config.yaml
d_model: 256
n_kv_head: 2
vocab_size: 1915
activation: "swiglu"
positions: "rope"
qk_norm: true
attn_scale: 0.177
lr_mult_o: 1.5
final_lr_fraction: 0.0
MLP neurons of a small language model. Each row is named by its layer, matrix (down: output weights) and neuron, and shows model dimensions 128-223. Each number is 500 + 50 x the weight over its row's rms, rounded and kept within 0 to 999. Numbers have three digits each. A neuron's up and down rows have the sign that makes its largest values positive.
A block is one neuron, or neurons of one layer that tend to fire together. Before each block is what it responds to, as a language model described it from the Wikipedia text at the highest values.

Description: Early word pieces that continue a word, mostly "ro" or "pro" (Production, wrote, frostbite), plus "pl" after ex/sup (explained, suppliers) and "eb" (Barneby).
L3.down154:551513545456551521447504430514536497479465433451577600468438580617420447512566526582434517578587454451474514519414520462499528506495532564526504503563427536528480549477482482473536493436514536467463533483525567469489513446509377513520496480531508542462558458550427605359567459511469567544
L3.down190:418507475439400546428459495465524544526518511393456515477467349551515508387503415466531471444457479479455469566520476558527555537433465433500520551569424435547510468486568564461487504448525488519507434535517463512381480480507541513522463438434543575440427540515447427496522526516541602475
L3.down354:393521491438503460449455420403510481468425512496514388472476508489470484527538540624356498495487542597496545531511480491518535538456518464538514520569497502441446528489524535489417532419534510442527476459415489540474515522524444470510535622456529375490527443462485373498532470528486472484
L3.down391:377532584496539451433531591454501496547455590546504518542531551492475444537438485538530514503501420528389553517520489579546466624452429499540412486503554523503510484497459553525510448387529427499535439431586480528554486466491487486502473459500440575452543457545553552460398526524525441491
L3.down403:550520455447462466461520508560506488531506544595493500485509531471591553505493535502488497484574618355512577510510531545497497479635429568514619440472473610462504545469529499480415528554424556480542613429526551510471473512593479526491459397470461460473565496413511532533582459575550520475
L3.down421:461488554447549435485528472558477474491532488472492457431480463517437515493530505459500497494589521463488561503505492475391489563453434527594505518553539507440429397478548494445503565516439515467425438545396565530481488506539443505560553589523498542487447503496493560377583514485568544505
L3.down571:493517461415511616589365559491412484473426497523513459499512504504460437499446538550532540461530537435504466556540480480473547567437480431489547436534482511540520535434470545501386512483430481517534491518518565500320457450434396465522442522480448517454482481527528451420442455537538435577
L3.down905:419490489507595458634534484598515451472461555494489540498471494413506423528506523472396519441607495418515479533395496447446414527534524465533454493461511461457544551524529436499435587412427545435503463459412538538490540472454552492491489522543579501484461474521525605440525476579472482440

Description: Second word-piece right after a word's opening letter or consonant cluster, especially "ro" in P-ro-duction/producer/prosecution, also "amb" in Zambia, Cambodia.
L2.down90:543540437511506494508463523475530581421554515520508474554497480487540463481517408586522485514504409537534445546543523469440526569567479436436463473412540367521517537501522603490554505516566606510468496472556536394441608503485543463561496506465511558555486592449455554432553527520434397520
L2.down269:422508512486514489611517487437503549506425537597360478451463487586624501556501517516486463520519523465420593432523564538479459516572464616540594528476523527450427562479519526473478441592449560527553501517506538505451363502439492507545350529489466507482473516498453485568570463494540417444
L2.down279:513511499437553568452577557455534431558481522506468460513579480555517508559434497513477528514475422481583479472569577468483537543491445459546492553413476447460450478541475520469571489485490449504571523415528526498536495523489471476447454469335531495521475530526574454460485457479519562427
L2.down618:484548518571457420558528511463506500434491501481501485524519485458509464450535442389578522582543463431551493401530563423518443503634551464502493490455527400510537404508551463459491578595498489519443456436486502556472497465474574493497482474482520547542392497503533463547527454419461450507
L2.down843:484546498419510494463566499517510540518471511534460514439520490547488537559432469427504467535601418474499497515452539500486515613517498445491519533542453513496508468452553562532618527511446496554524485503461566518550469492505483470453408536457507553487575486548480464414449554446483552439
L2.down859:429485567414421543517529537522501518408522496559484520530409517555545518487497515449369565471502467506515597494495527524581523572605385480513554541431491538510488504563441521600388425451451449449510513535527543557516468508518465557510570547518495475476511537598516402429529410454532557579
L2.down872:443454514451574451425536538536486558590421552538426537514444530511420601498551558502539436427517497465503483566428437577493562515508512395433485522472442526480485521506513461409495486432555488465477438481448522514415509512525579497460509524452529400574611462451453552509492473472439506500
L2.down927:479463486530510513423547506481499475576441535452464453458481540521511487503497518532555519482496531480511447507487578412507521567509515524529429535544450516508486506349512514488620574514537435445429609467417514561378439483516414530476585525518490426512456425475475492490507449435453463473

Description: Closing == or === marks ending wiki section headings like ==Early life== or ===Doubles===, plus some hyphens, dashes and quotes mid-text.
L2.down142:586507542476432522557513619529505456424549503581467459463547515539451442428552455435504491573473581461542495569515503507522522592664510546460452435563495612494471644487448413489386508499496477551511505541489541593527476503511430499547576518444512459544537464389454534431503474546453522359
L2.down276:433423532488430512474464515476514444449525460412548468548433493507503454464483501463400547463421487500527528409486531476543481434483590464533526534473394508446528476418449468449464466490585458369530443506543545496565516582542555407563488470388563454558579482491421546489429517482395526522
L2.down378:556538517631502512498492478437573461590521467512655579537538513633556534477486392393415426478563465534481380493516484506534444387442501431559583428431385492459526393439404499468446452513492532519486559576545450479562537561412555501534475500534522469449470534569550510468460510448492435513
L2.down463:537467405463514574539480440484492461461461499503483532534516519485462405459431550444523502507589536531550494538505513531484568469504447490419532491548481511495521528539469521456450462570428446510463500517614449499581490529492470551528471476494587427556527415540471585446548582495456485506
L2.down523:551360449426452595514498501447509562559488489487466572504479476511534423406410472521497465450488463500555456568461496443500525464470545489445487474528510502548521469603463500468460463614460540505492492449436399549485535503499383527425536476531476486444536526410461496560505421486529549427
L2.down536:427586450596473492493518436479444456521390545635533537547451474419539443451449548487561557546608449465513501517555485473578548489513527585461519504494510529517512524526586457498407435540512501517456375533427503484501425518550414516545587453424469539560559476555514506448518542550480505549
L2.down873:499401476554475483448435499488547455445492538500485417542559577501396512539430458536446586541535528498421513552505506430547526433400462553504476515436410509443489596539547577478423476433461440551528500491410514499476552506586523485471647539501508566488452474463465440579489489430454392508
L2.down974:470471480477495510547519506449464561513505499484502456567481598504528386423401489516498520501594455420499537572478541415478451434539523446405513493543452566596439559507463548595429416509489397581527483515483494411453526467503374413514438513475480461541487495502565538565551545471477444505

Description: Auxiliary has, had, have and the piece "aving" right after a subject, usually before a past participle (has been, had played, having won), plus similar adverbs like also and still.
L2.down160:512420506464500393502431568498465472487543465496531486457568453414466518471470490506491614463493524470550436535479492522423495463447460549436429468530527566605440459482557480490509484480516574452514592458544474527392489519461499558577512595575517605456612450536537404600444512545463499480
L2.down214:611468511527621471520499554546488546426501468585495558506542487476487422510498567513439469516454562563566453448556513497517432452615551525511483453526523529402413509500445553501447564445526560407546472479514452520497467456572518475493512548512497461518595555461570482483500479574407535445
L2.down393:607531518595389459518496504568476482555506546471556520507525515343507482387534473509462555412393493526540471514537488508433387541517484517448485504457530461517436489455565566509526566510530556414501485580564423487599583490443570507511555496481558527469523480497476521437518531450405525523
L2.down437:526466558490456461507495527531513496552502496491478526505620479545475501468390479467450566434498420434608450412498571483453508475530515495477507506591554437482585525525516466532458430535504433492418417411560559471420521449561454457539580454510584478399407556514493519487459411452416419441
L2.down563:506509503482571543491554544476543455504545493515495507566427511484463586550496479524557428497540500558499576434525512509423450512520516446446454445499541502444550508579577511470472554460558589478548527511486516457512525419512521465470514494532515509498508508537518504572583397570449527454
L2.down567:561509463511442496525507516439541524447531473591437539524553545517520524604581488504572513549491448512422525479590507478533514510571526502477490477506529536498545497529416479578443435425430515482569461412389484481449441449562456490491527553449535526449380474575515482498541487574448526526
L2.down716:543475475450373553573505425589499528535536469500515566564441452462475464511555454520434550502487519509451479527492508412514457502564406513488461453475457543559572559578474564532554574580537464448479417484518506514446603481392538500520502454452516524486454512470505394555395495471496497418
L2.down899:473549496533496491527450517582562514603512534488513491495465547459498490492464444498538436489550554444525443499507395482545534565502429541478539568528605541506517473436533568550369458411461504559526542452482494440420489490447519452548481480425506553451530536495465507517476506559386472458

Description: Word-piece fragments inside a word split after its first letter or two, such as th in Ethan or Athletic, ish in Bishop, and ed in Federal; also the words city, town, state.
L2.down29:499471535569509471461468507436521514462511528538469541459461533520468460539504535461499482540477461520432479526514441505565520503539505556496488484540519428548530442478546484350453469528523488493458589475446514465547485593543510562608501466564412421549498518460504591505471508506558461521
L2.down107:530471429447542513565465532452544591545554478533527444560514518553416431561520568597634493529524489579492536516543446425431514527541450539538417449562513554515533501472452506507517542511372456497474539559585541463460501522494416570546537439474506536522564469512485469551524428413540570403
L2.down246:537506504467400462507404470515517452542493518526519488625460477496441463530597438471450485503375542498429425582537550534541558518504517625492491473577484525471382487512443538509519477480583466448561378390456473524470577492492387571482521523482563519590556515499465468475493460488598513507
L2.down374:443429438488562501536622542564484494458526503499513519514501511497558543481412480611506464462491480472566537504427581501453571441495572526482514546511480585600469567458497503445485433417534520499490503497534447529465508454556428458466482601424443515473539537458494412466442539470450551457
L2.down489:529422497506450411542513404549507594532609554469510462406507489534474525483543408523523508505549523446417517594512526550542534498512483444397442506415574555524552468507424437489464566522538458549503470417428458538517493542442527479548474518503513498497446518461499532499501449540478442475
L2.down649:536478622653543475484508523536499522566543538500507466455622482501484472490497460549320378541434457447533427481418545457470511545489411503561494465434544525468463572554563446517525538557575484484528500566592471497443535547506526540380526494540559513588457460513503520464422513462493523432
L2.down883:505487476474507405529493467458504432449586563495528409479547480571398616490585470493445391591529555438551564559485516465511453478475451518590413443527428452456513452459510596415539522405518584488548487373420567556531492541495554473548505464403509518507511492552476508534523611494562528459
L2.down893:586447496506586508533502469552489555458510517572519504462501454516536496494462516487481588573497526515406512513510541508492483478458504448414538514594424601515501522405428545466500474514461510519523448420389476508553524464444422450474476520470597464546503500439547464559468589590572452433

Description: Fires mainly on auxiliary "had", "has", "have" after a subject or "who", as in "who had volunteered"; weaker on mid-word fragments like approved, Louis.
L3.down14:566507499374489492554435573495420589431498480404579521512478489419496410499483542495460585460526555449425409484481503478554508421518559475433567584437582493512531482509501493526535491424562489466542484452518497647518532513534551513608489468524569469364456583584497507509484556560562449483
L3.down76:481581461484440482455423419458450555464423501533465555464461405435560572463545492598523592507542471480517455558472472448487446475500522566583571560440503508477542442617462524515509544477531470516475559475541457423481537494484509476525535530560465443518474581560508457532588516472479615513
L3.down242:448535583499504548499462561505501434528514464462608409487515546396404434526482469441545538435318501509562487461539450493459480534536457419476490479430468523444510421461590563379454474460481457479491459443485464498500563546567546523516456563483407546518500548542501534498453508383517590412
L3.down245:496440429600473529480457577582532471569397576477456537503393499519623475523467563451525472599453510517463396495439504490480529521471506527497472482590516491486447464586459529453466582427490543478504419492572550433499556480588480511495491518484555546431424459480489532449549420568448496531
L3.down300:531544483460471551509539564467463483575529477555476603487478465553449433459496464538444429524469513507514500567506505500495453529523458555541511497551476485433507383430388522562455559383561542452586572479505465526455631471565453511537508572555513432441471430552554452519374489525488549485
L3.down782:486564417516513491524505409467561483581514445538512535556506564473587527475401462501468407411444527434452541436553460445518467504530399584483481489569504495511501530490625547534490527484475509518551529615534535525546468393498499525556488462497520661449529511485615408515509541535504377454
L3.down959:452482592522576493436449408540444479514480546462554527445455472475581528455525462420442518472504542519468605491493565533432473452583484408571459494485589479548472440457477515488462463444445481434619561439484495537525466414570546505524515524511535535594538458499549470535560480468435584531
L3.down964:465485511531510519516512513416593440506550461529507485570441457476546519468488494409462491524379523540487536547594463496473486455481566500519601516442567463506592449615523431481402533537472510491551450458555477505532534519437520594459461546446521619404461516590529462568465509513555578492

Description: Mostly the word-piece "cent" starting century, center or centre, as in "19th century" and "urban centers"; also other mid-word pieces like Institute, Caribbean.
L5.down856:468442504541555588503574476541521572589483538525573469578479562482422447571512498472540526518500608559462512503498457408550614522489488466550473501457519486469522479505444572559549509498570533400522540483560503547540567526502483483425539459437476498644488514554546483496537547488455554543

Description: Final word-piece completing a split noun, especially daugh-ter in family/biography text, also profess-or, secret-ary, subsidi-ary, pain-ter.
L3.down166:568485372516599490420520515465504562436495493580486455478498512569525618506537466484552466526539571468609452482495508392474468511504529378476443457471560475527573470474524542500437538550531551493505522562442497438426527427498408507540408513553472487492562486585492573542516507525415467466
L3.down179:406383455570499515603503507432469540489482548520438577411379517430445450537556518480416508535467568530521499491443443500451490567560488565469536475479566525431461557486535503494439472417524514497481534551552484437476472531372516587531427509513495634456570518543541527473507475515429470499
L3.down359:455554512544484507467482465540489537519487484426519452575503449423581569494509557528423334466579446502552525485453422408506592429453494514534465556422399514498550496552569493397416495527520488530528491512527456534490467462573504479573511533542588540470513468465429501486459433514499361442
L3.down373:618436487419481440578531495509523476488412467466452436544437554548488470526474534515429550518574497431478533523553521491485493541461478496544550549472554505596422446497496567449464487560503522438518608470488549519533505512471346461410526582501470521479492583524543389463468429616425450484
L3.down509:531414481470482461399531559508499591491516494577574521490401447428517482578495448500522578485503539489476576420606515555544545479556475448486498403521452458490547417601502518493605418493554440409508472505575558494488429495506509436506461546552475484485440448488535448529480451391561550552
L3.down575:450473569455451434550525498442528531574469527490506592523414433479478566542569517489478475542552509538464507405513513597511524521493578513495519507554466521473483501514528495549575546583443514446622504441526514430556541435468518502375488510554470538447486445524537553475572450457452522456
L3.down596:482481574416487527504589495437466587555466452506517558509483440538412529576482498508520534463545537463550514556539468507521495551459524535511487422495426541506517558533521528580466453522441487478592476490504534467391546556405480501484488450530463597547463595517629536550457464468352500479
L3.down727:417547525494452419479548535569535552493455430531609445531528555587445422406441456450490485416563483487519498521424448398504484486497490482535591542538529445674465516532485528551509400507442470499570454517443481549450496462455461517511549445552565512567350509598468533461462454546494474558

Description: The second word piece right after a short word-start fragment, mainly "ult" in c-ult (culture, cultural, cult), also ob-ject, sp-ons-ored, pro-ces-s.
L2.down63:570421574386533453507502480501575533502571488533501595510596542543529513507535518493456558498410537546515542480520451510422534513494586538512469520480496531573527583503475565477411444566553462513498545483489487411468478503433528570502378559510467608575538430463488535430504512535523517436
L2.down301:547531492412430467457574553496565527643582488571479458440522526593506501476537481573387537459496532490456596448512460538430453585512414507582461512488451498462533458465498453424462571484555482545482523466565481455491555494514608503490582484466605502456538401544478488444539558549408492527
L2.down322:559506515469501488484476494526426454550527546429627522516560476453535548502493497358552628561502593507479491566533468495504452480485534600547497465561433512531458600503482507471471556432428444450466463462545425533432468594549361457537455504511373500466514439546512520493571461529446516453
L2.down455:567442439445504504438358519502436506521480515555469494510519560547473467480564501461563543546471410583602589445539549521549548426531494540542484462541433551409479495491506540558500453424597496477497530423598421619471503493527516533481510546568490568508529540458479552502563540430496478484
L2.down465:402560515542476567511423465401406417504464462419580494547554533533474441511530476537526517402543493505487575501526563474542535519531465625476521509527467483603505512530564463509562514579470528462526557410439515546571644590337486450452428487513461389433567391504452496509533524448474432540
L2.down908:530594517491497537414441459468461554511511474486584418404511481421466527383411554543510482534579463513448477542531530586583485551514472540442488357520536557478546557527563517557528485553442527433477468535423536473473494515417484519542479484558533490410446499495573557496554558478459627477
L2.down990:580514478493533456479484442530501515570536578513600519552463581590469442532520452488620448452563535543451574493651431531555541571458481609531442462508523511541557507451502474513563469509484523467470506498524517463441530528503404466505572575582481591495463478553614481517506533487462544564
L2.down1017:511515533442473479583489604583463530515496500525577423427526619490610436478456489487540502536498524556552519469421533524538504558481513514527493527442525399471492551468531485439455470483534458459479527444443415574509502468476540552484538560543460502488458545474527495606517481542411511539

Description: Short word-start or second pieces of longer words that are still incomplete, especially res (research, resident) and pieces after V, such as Ver, Voy, cochlear.
L5.down482:504489494444479564546510449523444610447462424450501529488433511478525408442529509517628418449447510395504453582464488506636546514508521504485466493485522461597530577461476526525498536490421616497489521524453548445493505499500554454517561544469413455503500602550463565483437393440410469446

Description: The first word after a sentence's subject, often a personal name, such as was, had, also, later, began, and, in biographical Wikipedia prose.
L5.down376:454465546478488474478446462442451560564534390449520510471645539503439543567568496505537440466467547557615488459580502478518562548543508520479529584556485450526565501526508497481515523556516443463500495537579494515481512483445421598498438451467579465459512428471435520556472574465415445491

Description: Closing == or === marks of wiki section headings such as Club career, Film, Life, and line breaks ending paragraphs before a new section.
L3.down74:480455449501576467539617536451512502529478532491573531606507551473472388497476517479485480476498453544505525558513528508530502433434487506476468440556512505524522542506441508514547484454537511460468476508521520533503540564523585499517476529498540573544451498515436468467557509523515434619
L3.down114:445487475489541524451490616447491524500541625535515450459452466546536521468421548489552414459548487477573514561456469566545568428577556538503441473547474419537476546501545455479498487546533387552533388468449487394545496518484514485537462507502401457555472607513485495471492476434599522451
L3.down116:517414631555491501438533516479502427538440489438530542546549467502517447592522517517508512466477446479475492514439552585508514413599520454542630482436475505448542500503449403530543534573490438506455556532611475551466574489548522478399515471540467455423509520513389404554442532599500486507
L3.down513:431456474481475554496599565439601524539508574456512518495406464511472513549490498502549527459498475510466504461441484538486458469521378425562481490494438457564570513602518425463492461492471463517529641494515543476483480469412396465539503474539506451427562637537520480551550547501476475469
L3.down518:488422494569491425561528510612409417511461553563532445495476481471447439464453457557527426448508487457444582454530548458554496456490453466474579470587484491524456575575608428414480433520566457460421444555453477537432429491536483390529465441453501502586559485413510522469532523504477519432
L3.down830:461463533578465491564510481489537399447466436467638495357559580555548512429367481555568477534409473470500496524507461540542538404469487492566565604491440458500538402457452460394508477563491503513449495583506585444460461462517515552513497479514482492546492455486383471462532462502629493519
L3.down889:475454471510423451497562533442617465435502570458442463522557536463519445512496497423548489476471577503553454532545450485474522493528484575456473480476515540532434480574473578512511523564470434569560470452500492416511469587503481535550510478445359396454511520507446513583436422493480555542
L3.down923:566485555553529549621524443491540441512487473487610521534444507528550578546499520456561519472443413501565464550494512562479564417523515492564409490488574539590641543445524453455452467505470474527527515568497559513494516454541547491442443464494482481413471521508465575561590476519459467473

Description: Inner word pieces of words split into several tokens, strongest for "ig" in religion/religious, also cult-ure, Arg-ent-ina, ins-om-nia.
L3.down31:440563563545517495481486549555540477483511399444480467495448439469544549507475528438620433496552559484516526489540491511432506503499535419495475492491493580532625434467496501511510588543416488505526550494460382481470592503534536482435503513354456536521535443534398546458492521382532396417
L3.down237:453407506470509452488390444492505486555486503462432554564510499524547445539472607454452482500404500576504419531419519460452510492575450503503496535402570518504525480543396463395464480507526532498503524540556470578478505491424437465571509457577543517624434542406505535478448481485544502432
L3.down256:638429552524557474493493484485482485473456501498445487475520577525481461543492565483424480522518533489525559473617512518535495615500466520506563488637498444494487502469450403547489441436420431510493507545492566495503488433531564506538531571541596507478421489541526430440483606510461482514
L3.down364:529568464506437458482500524488546450519546485457461573466438562519467473472529566477521514601524469493444525610520471575580552449573427586607541510492431522483481501521543455460566546510521432487466534542521436561502491559514493523475553577674523452561508562551527547489424504440476512538
L3.down697:529510486436548448461618490467560549575514509476584511485495584455539544526401531503531476453445512452480541593553444564552507534459474605456454394483518527510536509469394465459578520585478515508459513440473469461510558448454538447522474578581436494446530526474458471544442426492457507536
L3.down831:459449574464517438470468437466444470494478531466444592412509540470596436419516506402474419528422453548439517484442467453439509381435427474465567410567498475545505539482485477430503423461439519511553424546555534452517486480566535516444411453467496480433420467542469571551491447452484532578
L3.down965:537536532512495478534434602464539537557513460428458485464514490504585429560601463603533471537476433510429513536450478427451595432518508489510523493477491484510482433540461490515502500346570549449473563543606475556475481486495582526436547538535442459462507481565478511510515513527559440454
L3.down990:503430444551507517438395544527442455503585536622466545563544472492625516517428447569444548441437505545478506432437568462495556592441451456488444484437461494534459416543584549541468468435464525504537536527500563513490384455609524479492485405477532502459449532467584385454529491481494495660

Description: Word pieces spelling qu or the u after Q, as in quarterfinals, question, quality, request, sequence; weaker on leading table pipes.
L3.down132:531496514565515368512430484517528550446419532459425544434446546547466477468511462531513469496577613513489504502470507551460463406521424522513517485427575454551600519471512559483511501461471481571519497521505554550465546497513556541520461500479486476534455403548584577486531560552416504447
L3.down239:516476446511505462511497539439460570545421451463400479516526445488550484565448540497509585490495607501466486455487569493438559516575554582497614584531486460475604503456509486527463485481529507534529557489531503578492473499501520467525579511569414470481387542566455514474452550637569493367
L3.down461:479455535527523434558502529483505474464497508465456468489530465525440509507483545507648498484595526524637442441456514521541502530441526578419500564514433530491462600458489514530420475479528462456496495509553503507531580472439532419456416522518564440456471491504481451466436454491467570552
L3.down557:511543493453394406512473538508444558495519451514510570462514439430457522495556530457517563510519572498549618475460477525605529541474567501538436433426475570506539384480484453473475462539494535530536477518558538466522469522518495386449540486511364519502493583455481559498509604560439468497
L3.down658:476556525483436448611489527436569501543509567544508587488493412483439520480572535446531466466461554478595532464490518478488481592511399527508513527510624569484609399466471524479536533480468445507482554602553499375596504527485470471405552506506442564586463455466505522505448540462607524493
L3.down695:543543545529494468540467577549458547565490528467497539464454518476400423622441488547460476519541562460490524420506531533504480478534512490503422512407504492531557522507433567528448512492556602578466534498406495482431458549552617451473507527507533490501512563510484543428547529512491577542
L3.down732:565499470488594478596510472478475566379525535494446506540590561544558488604569503560469496574640534565399491419511530553495406483548452569545601479556549454588496555522495554511485505484427433390511543458472542538544404466469492576432475550501571529559395467492505426537523473512500494406
L3.down786:388508460450606503534497500520488543521478506511386474442586441466491537434417517514480445492522462537481539466505501425550478478448399532493532445462495514518538506519387472526466491459495596461502527420536546454465588538569487498519617576457588517528511566455431401434534460582411544542

Description: Final subword pieces that finish a split word (widespre-ad, Clim-ate, cochle-ar, simul-ated), plus predictable second parts of set phrases (two-year, play-off, well known, carried out).
L5.down507:425490459475432525515544493483500498480543535599486390536485512524483548465433487514525430500567520576551472572580550423420501522487465543551480443568579453421476538578510383448486412478538583471456547453486460511370460603473594493504512544442394504527483430488578593442539561524493419528

Description: Closing == or === markers of Wikipedia section headings (== History ==, ==Overview==) and the line break ending a title or paragraph; weaker on name fragments.
L5.down764:548513492487408415516465545519549587447519531337473489547445491480486480400490516498485499371512485466500451521468465536590459388522530531518468469443470518660478480539553592476464525372566445569567413491505410478492511598502488509449497602502487426501510540535395534423447452464491511511

Description: Fires on the second word piece after a short capital start, mostly h/th/ch, as in T|his, C|hampions, Ar|thur, Del|hi, W|hat.
L3.down15:403546531515488455513501564389560450555474473475529429424466495502450431577437504475538518549463481460479451596437498486461495435453366548409507590530612476486420581571550502535581511496489524397505512451438416461508533490492494535518445526449529537458530496473506458524467501531419445474
L3.down92:480439519485461461495512527461524492459559513602546466531545470485497489554546494474457517512625414498428519510514531443470564501481510519435592419445466483534477483375527614362561537409486525506486443515480484423521519490503550515605519492556517549512473474498530499577545544528499571517
L3.down141:486444446594492483460430498481519481566500552417509469492481567545545484462534438425510415477459432548514435518447474565473551504481565530433496443417532475500421614517504449530554446467596411521479459457518563554603412465476527507518458511539541437523465500540506465515480570499519530529
L3.down225:527532492507594443543480500488452544496504376475518488542507451463550499725539556429463437531539561527547555470399588468498513471498470597506525445522401480569490508513512477431438525482508582477469474549461442408483585500467458416446516451486488546591561521580508500449476522526467521499
L3.down279:589513564497520378421562503473533443510610534603475411474460374492496499497542552489446540506519516483605570477462509445509494488480449468606463485474417537585545457450488534512545508455532525634518571554483494505492565536555518513531539448510480486517483565535455484460464488506543473546
L3.down441:521466534521543449426473561439528586512509496537511443541507505429402488517415457408532517493432443543403523437435517448456487491563469526474546523500440494421420593602550562494558528492544546486487510513483515536535528473527561484501521508456457474525567503561500545472593497460422507329
L3.down508:439407484512480389557577558570503549577631514530435524475476479413513454509445544464450550492402541601557511503497474508471488511494454435448522580497567457485497515458505483492484456453436487421443428448501398425512460441443430518462513482424528486473521457521512513573497540398544532516
L3.down980:490536574324472473524521469550463598492520505494480339502524403419422513509547442474447518452543525452511502481547522514561463520462536383485531480525413429558483549487535497492485484486631491538507430544511574510429505391444497512573526453558607491489457464530543494452537485535448505472

Description: Final subword pieces that complete a word split across tokens, strongest for graduated/Graduate, also Candidate, Despite, descent, Altitude.
L2.down139:444540532403505516512551528581446468492477418529600418483429452440500481567423488517595456511512532469530530550529457507509517569482584434420492496511470547645544465513479443565508566473451382490434559453492497507471566427452514490562487479449547520492533438493524570488442499557506468440
L2.down162:538508527518551521532405515495482571576471510579505536504527473419519499510555489492436372507521543413500608449463561459534490484590522456548481482482508449516511485450489490508462510463517477405525440498548443481482495472516508531591479478543424511505496411608472425444483473501433431430
L2.down169:475560443429574553476498526451599496590542576536547452508495417466565390408603446494448491504519539481477569515565508599511487490522493473518456493527587506569475532446432493516487565601504462507419447420428477447484509514462586447477536558430594577621448553507482524519495448507533470406
L2.down299:499418523444569544429419540500491495524431564541504436466447517526428501527432484493451527510520495499584562530476524486420521487539493494451430608508546458444444540527482492475524380551576538566536530427497485336559416474453533563444486484515468475534585473495479408585582466526495560505
L2.down314:427471534486505510434485608509478563525447527514467495556473462644404535510512514518514509460591490483442544475568514544644504472494503358471488479433490511527449557523567519433558436527466526463502609463577464459466513456524478491468525512530530465582557574489464541485482480557462503514
L2.down535:438467518499538464483499461475510556478534564569513469521439594562459513542491440559506488499439465493496527442442529472556450513441529548483571485490533436490480455443409488499406545486574480409502537397499480457507529461513481511428395489501586516441477493473491547535565509439518529518
L2.down543:459528447460489504432548515512435535590456463468589513549458434486509491583553473500521488446538441463513479584505422471550399498480527501536473504539468482558517618595538455545520496540453458515465524488502446458487496519467505514534591470494606452489502529459469476584412437534474519503
L2.down866:529493546449502582560621477562477493491562566529446540503544494445484529532534567416511477532488583515453589436509524526414508611486503529457520529511601577538480525546504574444540479461566558545491532580546487571484557610439457438459562519489570525565553554495543499568523567515443578567

Description: Opening or second sub-word pieces of longer words split into several tokens, like qu in quarterfinals/qualified, er in derived, att in attempt.
L2.down136:447543510455561434592488519526531553511415505501501476558552542503470425541482567431569476582518521547475516622433566551550563601552448495474464478465409538464416484507535437539539467399482544455512542536482459475574532469446435381545432476502523436492479508476507590488606480452479537558
L2.down251:507428485489451352535525489601558415567565444566476563563533527469434431517531511564446404478520474538560503456572532497510511442587508496548459496450456446570485529521555520459480475517450445527482458463435481472451552489476487476482541436538453501512561492500522446461502468510535480439
L2.down435:531490475405475457426507418554513448541459448419492455517475454523516534565529539434447465525537447497464544520525559512548498561615468569508542390443576436497423476559556522485382481513524460611500517519508543552411510401528446494483503620376653478562492513452485514460533488451462529492
L2.down570:560551507540362490533475495547435523500458464525482500482458458433550519404541503403571523552461445602557489416485447519538519474474465503465450541470487486516597415485448501468413430449605490447504448514475483540487528402472465546494441498556488483494515422493529484437514526472509480460
L2.down647:566523531500539544436456461516503458422577523517526510490512521503575449493453514468576376471540510467491550427519518554497406516532492528457507505470406547458489446466451534469490378418512423538517514499492436533546499470441665574540473537505576486557537484487537486389438467456499488413
L2.down702:418523480446515478521485479453475592524441491478464498481480494499468482442509521511578496452512480407484521465429495452575436420520544416510539472509463454463520547464525508547456568500590558485546522510508475489489503512551440482504603559493362520585454476477518477422471502542553466543
L2.down810:460444528494541521551423482566500503486499545570523581495499471531467487445547496506499484581509498517452496545486546501541529641488484475451469549501395485481539552446552447520512465498506467460466478348561484586433574558510527537543602524452519498504553427488526453446592543459610387463
L2.down934:534422513473500470535494426589528438463483460487547515458494547488469531453510547464414527512583416420448506497516488554405447553514435534574565449535457438506471540490556421592477472607514483533486491527560479558475474413520524434482543515513423513492572420534479474485518432510543466490